From a checkpoint of a small transformer trained on Wikipedia: vocabulary 8192.
MLP neurons of a small language model. Each row is named by its layer, matrix (gate and up: input weights) and neuron, and shows model dimensions 128-255. Each number is 500 + 50 x the weight over its row's rms, rounded and kept within 0 to 999. Numbers have three digits each. A neuron's up and down rows have the sign that makes its largest values positive.
A block is one neuron, or neurons of one layer that tend to fire together. After each block is what it responds to, as a language model described it from the Wikipedia text at the highest values.

L12.gate86:558519495468464483516540514528489559533426439486519450527535518411558630585570468476529501490560531489518540498507540448563545554509551503468511401512450500462507517562541481503413432514512534496544539496493498523514445477554488533532475574551486476484497363569448415443410563565445416573488425506490529546508442531477469577454439469497398483536454552560547542441506452457563450452510
L12.up86:625515509541420454467470555482487513614490619501548499424472469437412501439549500503525475503482450533546457521532421539507505469480438515478461603516483480521559509616526439505532455436447484508438540565493535429592589483543601535497504559429479571401438559445500488550471528522476496532564538438453478511443436522545520515423557453477446514558462443426450518531466493437409555464438
L12.gate148:439516497571522486525465466410442547488462578528529576476444491591462466489383456508649488446498474629536503491477570486482527457505477540625372599563498540474494581517426489456511547523442397560461503526558497530495517596525508565559506493492499519540401427490503487581503540513465556497411492465417508470524501498431580386506486507539438511472479513594516492487499458457414518412417
L12.up148:516558429499494537461506556437473497523510441524568502459500448500514507531601528471481555574401473458535448477554502562480545508432508498577426575431481538591463517545594454518415559567410465399429494527489531533494505427509537506527499553547465527508509481450454507561511572426544483526461488494474488483542587492438492505542489472524492433399495529481545508487502527513526484564632
L12.gate280:537461520543476541487501529417424505518526552519522557552571502567565524530432443483646534511641427510533503427522528482466508550415530479445436516501488530540577589557490507513498485450527526534516558459471494454541461475500526477630390530464444583495536484502566477511507558470434531552490503522546462538526503585475512469528494511524484428582447512515489426521589491454520524490445
L12.up280:564521469515448521467536481473541535581466422479572494414478572468482545558557491516517484497516484490528477440474513508499397488517467490486495542492511436426538612529564493483528523485506485529465523542439528559565484538513559586508558611492500546491515501440628507507416482512499358541519486516512518472401551540465504437422483512532521496400552423455533546501426415496515460528505
L12.gate477:461536489503476560414538474380472591539576475501545492508434505501565492552492469447545592465504483454457440400462513515547412433535436379492553542588464507458440583524582510494464393514554489538464581506502521475521462493431538507513508504486523588561521557518468531416510546551568454521544516482461509362405616595453505456512556579463524553436529397536502495519526487466441493476584
L12.up477:478403468539488439455516512448502495490559567463491516415476478450513447465514502405486537478483476474468562488445550565519550525548439364583533584481459474462506539593499483531462470486558473418482570529518527549426523512433438484508360515483505525440482478512457577543491526534480442465459573493517445511498533576538432559414448517525476471517532430429533525508512523514476497493517
Responds to: Word pieces right after an apostrophe in quoted song titles and quotes, as in What's, Don't, I've; also mid-word pieces elsewhere.

L12.gate351:529465535542544498528452558500537443524490508505528471589486431426443480500540605482568470514452476469598410428488434478537369552508522572538504520523547517556469502562601430411507491450573518600580497486467509442505480538483531391505479518507448483493602407529415512517483510513477515417468513521432458464458582500439513503488472500450502532430509526471495494609381562422520520488566
L12.up351:401503431543498510424546448454573455391527396457537442550415426475404483478486561529443506491522454461510504551479427483476543504455507585513525462409459525449381607456484470532507442473518518515470496587486492525492566546426518506420493581470485376514515555511455586452496482472567476406495487473470504537525601436460515613490503485530566597498500408539501447585539555511473541524506
L12.gate443:560492507453560569472519461490516448455489475508512569431497565461429535573459518551532440538477520495546459562603546500562423508517510491452610420513468561490346578595494578499412398496539451477550487457461455471454529504405528514480467467407433565505453536548472520473450512532588480554448506544437419468477522369423619639504502518428521525496586492533446468497563514515524539445516
L12.up443:547574547466414540482542566465566493500455464584482554501524534436486500509481391481557504454554490495565506613561585413466448422482507498601530573604541506570436503504567590428479547477539495465504547464496525482426502613513495469475504496487452495450439375448513477433478476431529527426473527398456479530490476581381513527486444543477453501510505485503505469432507565459614606579549
L12.gate598:523550522533510488463513437471487597523520365428567537547433471501561432523507510469587477479518496490489471448497473497443476513449479514472532509538512513549508577490454457516420524467538561452481522483415547514519507528553507490556520464510502526525554462568441547483465454557542401475466482510505448565490414562484553569461410613509459524490541575496477585533501418494461509551566
L12.up598:545477484535504454488479518476483544430427440542513569469489511433564536486490489431656390550574462446559557506581600521525519539553509439408540495524444540535410501500391455457465589477536527577531546466442579509456532454540489491470485626589389470466547458550471575544520415539587472535539532532479478430440437518484463564436510462511471543565487491462480505472489544499610449585579
L12.gate691:534472539455560546539563482489478544604503473475550516517445477427462577498507510492517525502499456580470490543518507589484586638524426420525530495443458513483570570599500412539573467575423511387463589453447554525531495477534514481530450485464517524452590469484574376500444451565616433558450509441550548496505547459460469534475427555520486558455453494560516479550455460522529419417475
L12.up691:514486547496516354514521353528483479464493418343521538489523487447502505416531531535528507531596596440489411467477355579588562499539503495533451558441457476450508534520496536493535453466495518394412591528499556408483566490544552497531485567511529447513576510430541530534508466455518596492503463519523534567572496466602531516565506518522559521496512545479512398450552560503476486486433
Responds to: Inner pieces of multi-token numbers and names, such as years (1-9-38), table cells before digits, and name fragments (Myrt-le, Jane-iro).

L8.gate531:521526509508531538529454470457576646540547496430453532464427531563481353559495463503468589507511464549520369408494595491423541434456495439497441508576435457478527506521427480494454526486459579582581518513532526432521442492514544502435495512523532507438523549497516541449476562495473492496501531537464463470576553509500499485506526518474634646535474422448520524472503458490425510504503
L8.up531:460431437430429530509517466454578485511469448298419560496610485531506527506530524471520548489438540543574566418577485518487583496493513593513569526461590463398500492550483510514526388544503590435411525551556472513469469570563500453441469562522461517493429496556580602471544503401518466443500533620497450497490562442473500491562576493520454526460421493489474493461500494480465516469530
Responds to: Final word pieces that finish a split word, often in song titles, names and table entries, e.g. Everyth-ing, Why-te, paleolith-ic.

L8.gate403:548592492617551481401515425609538485496564490491439529444451452483518601489419390459448467519528470466542551461513549440577477584431457517611450489505437442550547439477451508516514458521517369528531497551555495403448537482459543534394497463438559518474491529501502501423449439487447530542494461452514489477502551509473529541560524539430605603430499532446428539578452514568527440528554
L8.up403:610546480488480520482525490505442552482524488436424548479478411579518417619398484561461475557510515413414449499464543516479493572529497418462468651489502507468515532455586554506514508532500534459491528573537531542372496452485539501420509494469518490439559505474432526480538515486489597422360509549514491445607501542439542517687478545474502532540497536505571571390451572507553406455500
Responds to: Digits or separators partway through a number whose next digit is predictable: the invisible mark opening decimal coordinates after DMS forms, year-range digits (1994–95, 2014–15), years like 1995.

L14.gate16:535516572546538487501579504493537568558578462419447438539573467589493442551504534528567516372487436459454444453551464434436546563577464564464523464614559449583598514435458563542501568510504492443535484433509577437480488610383481412566520498461490469476464511521498472547599488593496540526481435484545518500455496548492577475530481606530513481469528467511394508452462488550514559491488
L14.up16:491454492510539549515462506476466471484627508451576476425608462407462468518511538526561531502528576545510395410539451479446563512545493453517459496535565423576560609423530517443557521509514422520529524539555527444469477540479502531519507568502482507532507466437506481403478539537523408461403528441486580467543590527499439574595506473504492509506524535556479559530553479371501444443532
L14.gate45:435432496427556630557455496494459491420494491541451460403517592407589434434479555529487438401524456557565517567461475458622499450442410558562452435438534501490518470488581537453490457511521463416577496503575458443510514483479521487576512533485518431532569499483535498490518447568615470581506452440552446416545499434526470598450496503498614483494500496465522482460468499462572492510436
L14.up45:547531535502529422499458443466405451411426505477472523481618520490512481584542556490494597549508511563538512466496446494444524520453408497466534453447507482603495554472556533503435439555355529562465518478498551513424526450521496409407465576473540541453422487644514551470489600512566467490531502583458492587535484550569456502499532518511602516515559566412461552471495484500470458510454
L14.gate69:480530472496535562560468515464481452446425543503538616509478503592514448458486472543429458481439596417393455537502544501493462493531485523426524546472528544450490538474463497450471599540510445487471428491498558471543511593603500545476521561516457513496457465534486524495521512550445515486494510503513577415683441470608448533505443487400514581455530483533433524517476516402467586443529
L14.up69:449636460455484476571451512474517487550437430482456448501510601467462550390531503514505489550403425500505519408545453500483636548469483564509417472483521478555421470514571529579462484423441489543512540520554513463543471621490502410504490469513471535467461489549467518509463498418503491509564534547509502473573593495579520397491502541549481439372494505491529535537447472500514504484511
L14.gate106:579543507423531436448515505480635525537505512466472612499458478417545522511542508518494453460534464509543533574552455518576425455416489524435582423383511503509429482522600550484516503521463454486568501606429496509480503479377572522541497444575453512538518435528411471450544561567450486525503487493459525504550458501454521346507475425521534465465462480453517483530457491441509500474565
L14.up106:464462478416458484607481526499500490555478585557556597501433544499502398517454496535461447591393514497548547554532500499584480494506483452477511473493520462485492494394471430516551475514438446452503506554513576571582485483482553559525437558477537493486415504449498561570502402410554508462514511550527523520492496460489498454474494395531487431485433427498490539406489500510483505579556
L14.gate113:543514480490581565489423573454470457506509495563546618455457496564544480566413511518414504437472507439580482478506514516510475485480447422488510535553581469488547537575523520537472506482513532559518559554468560509557549453513501588558568428467469545447343467491527540578546541514551558458485540450430517433520497412410484614492510555503481604517432442509467508610505494404444517484422
L14.up113:547516509567541511512471521643554391505486562515484535524531497459462583467541604429486513522567605497523455535473506462574578478451493436532508508512529496498481526569569593477443579512433456630563517491453542480525547515496611435449524422487417553537463471495492533532432501482561518490435577487420526539469454513490513503390509480515550585362543501479509594476506493510441598581491
L14.gate271:455512522503490519470473439447476470516494463346448477555467544474491493566521456591484533523582476451567591484475519442494528523452453580484465385481498444537518499600445539486566419460471476544460377518534528487502451575458456474487478511583521453527587460415481439530532575497584418551469459556604498466435455659479455555515507534538525436471505518462507599445463510480463475461431
L14.up271:527586504550555547564458431524429469498524512449492472415465520443498502485436489497560470429529465456569499434433403451504526502455436561448534523420459546463537491436477593590477454527490520523435502555528414520466542592507420496449396548528461540470579542492565613544451513425468491572488556492505493461386478494442525504557515603446501461564603460536535498539430565542530506567585
L14.gate288:470471517589502460533531467518499452477524515426496502441521462498456472555579541568518481513521517464495560546482482495503450581533458464569558598506502539481460561564565539496487413555553353587501422506436456446440502457527544460535479509452471533472531573485471501534490578595498485499448537489463434481484359477424530482540481604472483544443488436546466534533621540411500449512442
L14.up288:499457446554516473427553493530475459495470550448358505491584577473428480508451473583446460465543511461534506570478545606563438585468542552512514383526488466412484542544535471463500566513547505544477492464461553419407424599459541419468473467511449546503430535472501431564474538327506534527480522471477522532448542484486565494591530418495570472516517472481457466548504566570536496449522
L14.gate395:490552561542507595565477569491506445559463620482512537567487516536496509563528447426534508544552473475483453544487507485509419491494475408422493516560541407436473579463413505410606573453404340581509522481446534415445506510528501530490479508490384594544576509601474536508478436460540489366512500463494471454448489494545555580480442486451477462449450555501533524523536468476471527479587
L14.up395:583502512403464557568516487448469477467496490524487442499451568440472434452511513477515405523455497544444489546560510534555519477479481547525589489457567502512499530432528547401432445506542536595488491581583562481459490472569513524463480531468453511567512494535489556541518457457572519575526463551494491508528461388529429531440559499456510505551493503485648507430432414546542539539473
L14.gate402:584468470542547597508464547544579500499513565602474434496545455451508549518477490507548497423501473414556496542521404509525581574485437455514541577492537492458554558516499527498487478436451495487470425429382531416411493614555513489507530559584420451485448447593522449427536543579432466402474484463446498535528532419449517552479452457523547473563505500486412474486528586426573522484506
L14.up402:560542491486480599406543571567506483415542544491482455488512578442507602465474483552593468460579549561545439507488488492525500502511515525665584577416559533467474521486500501445426553478525585432495469538522641432393465478451442415487426565534501503531457481477456510499535510482556515609536517555454476459373510484526472596584471491488592577478439469502432496497465628508490528500510
L14.gate475:530547460484475374476567445535485553484461470561478436469503502540415453525479472565508526514523390385455616504386530542514564572507467478478478406517574501546430488502601550470541541513598522505589447513494531427462544453551543510535493502416507486547538472446427495498511571495446493489497459484551619439563528556518521563603494572461576494545467507544575453498537497444565533466456
L14.up475:509454506496427521451562519484497480543504527546468491510483465498487515522423525532514418637516551460517449551400487510533454510462475517558545517497434391475435456602448521479490400409411537459464477502483505393518614450553575586533515448553518509578541490503503435483540491538519441451503497527449419404424538494471486590480467456566629538557464520576615533500553425487501506474479
L14.gate477:521574535520518426539491507459440526524581536584465519486470471478529440532510564500471522494470542504447507560546476611489470556535473545483486425492506473533543536459533495518493522511457419487376469568369541369515507530545562562529463468432447648612415389512479533463423520482524459554494431505518582478530434550518526590446432538562468612528440541408532545566446519508472464496472
L14.up477:390523486558511593552466497593565460527482566453466566606443530443543478553516495573459440442499494456679445523495507581490579497482471507462478489368476535388544472465518467506507523474471506583524496527481512495511406435421571539533488518576487446472501449442498628584501488499484541437595424456424539435494490491491542615511422495517507537482467525454439500538463516541470543521600
L14.gate484:537512475440502515541478524460509591513464511544506476490542569513571525491607494438558554377433489520545560639507520490437565571450488486505516541450540431534459519510415492545525463593450590546503475423591525488511475524562438439537450418504501498516514544475580582541477584502498492518566505574525632527518517497476533438564554535439531490445537539529471511454538527471451395411466
L14.up484:502464513502561462439477531448527433492496534522512581489517553508529404513524583496437420598584544430454485516566604538404409487508554578501562479481592446555397496547503479496520525473494356558423463615407526547537538516395474523612432427568529443449474462451521525461514557436553506503456525464479439466520547448470461500494524520435476457554430531534453474417458541424570490506498
L14.gate485:481502480523531537478586412437545470522509568507592534504526485515434464539526492587590425542529444560511456537509600458446469476510455543508462459524523412433478534462481477374525530417562413448445433541501543418494438542468555476475515505508445388434522496499467449509539573544425603576516501459458548524440487547465515555565517558572398458516517442470551499562519439548537506479367
L14.up485:518550560501471477506552501501602574557544496553518532473503499591426425483473542496530439562474526473515503476579458507607463591507478433567497449454451490484507554484443541442620455485544514401512495476477499416348525556488570521582468462494485464468534473463515507466465566588420469435469482481514589489547425507488521490492517512457551519585499482535507562475585444483434544501580
L14.gate496:549543435465479532639483479536415546429566412471427553523572463453461467445522476492414521578485465520490652592523477524483543399505548569477508507582525412508508501516446574560576483483473558452491517489582540429449542531486506466511435579452510459407546511539531519521445574501460488501415530467454414552607495566459509475582492434456492512484508487529480414570445647473421499567498
L14.up496:503471477498472579515563553486498509555490578495515510508532438497482505579546494496494535608448499563529517448491563511514433527392427468625597474509427429463535476472496510440550545549446437407555417521443578483471525516471387489609508538556539551461472551518542574490425444455481563402436470507471537462545536541533485451485421557491503456411468527632405540496516519488425452477568
L14.gate536:526458485546480526499471492455523465397524443503564477444479495439445586503396480577484493530527539506508484529435460523502520496488383425600510460500578561529588493496510559501450590540458482477476451493510449435429542566486494466479453510565554463468465513408488553504500522507511484546546428540444586480536480540505513495545424485526599566454488491387487511527534564506474519487506
L14.up536:483498466494422421426401527522589537432533471542574476494456475394430496490481555543483494556564453530563607536537485508523441460435484491492492520486547525531503410429598526519516527479507515450481454489519542412431537535485547569517468536587476587538536450513532622464469503495625480431489518500429427541595520476492536491571536501487661555532519526374479500545608604440489434361531
L14.gate552:477534501463556513562391505513513463389500499544503521423461454467513550533561540511516423534484507431522463514514418562483536446443423435427565539448495467455457524518483441456545580418387411592607478459490580465504547526492495532594411507519534474478515436538466544487511555459512500516387558538434488442513416505609494636574393487489543519524463488473479552448496502447508461512550
L14.up552:445490505529555569473506488520503514497473426455507508553418523547524360464355509509457503483462537454517540579652409486523561457512474447510452442535520456424584522497484479441505529482437454494516519444439455483478561489491556563517494496528430581524471589512490450533553434522477444491401424491486498472489616480441506585479473498523511554466508533449485480557489539453530555547509
Responds to: Digits and pieces partway through numbers such as years, dates, coordinates and table cells (the 8 in 1840s, 9 in 1935); also mid-word pieces of names.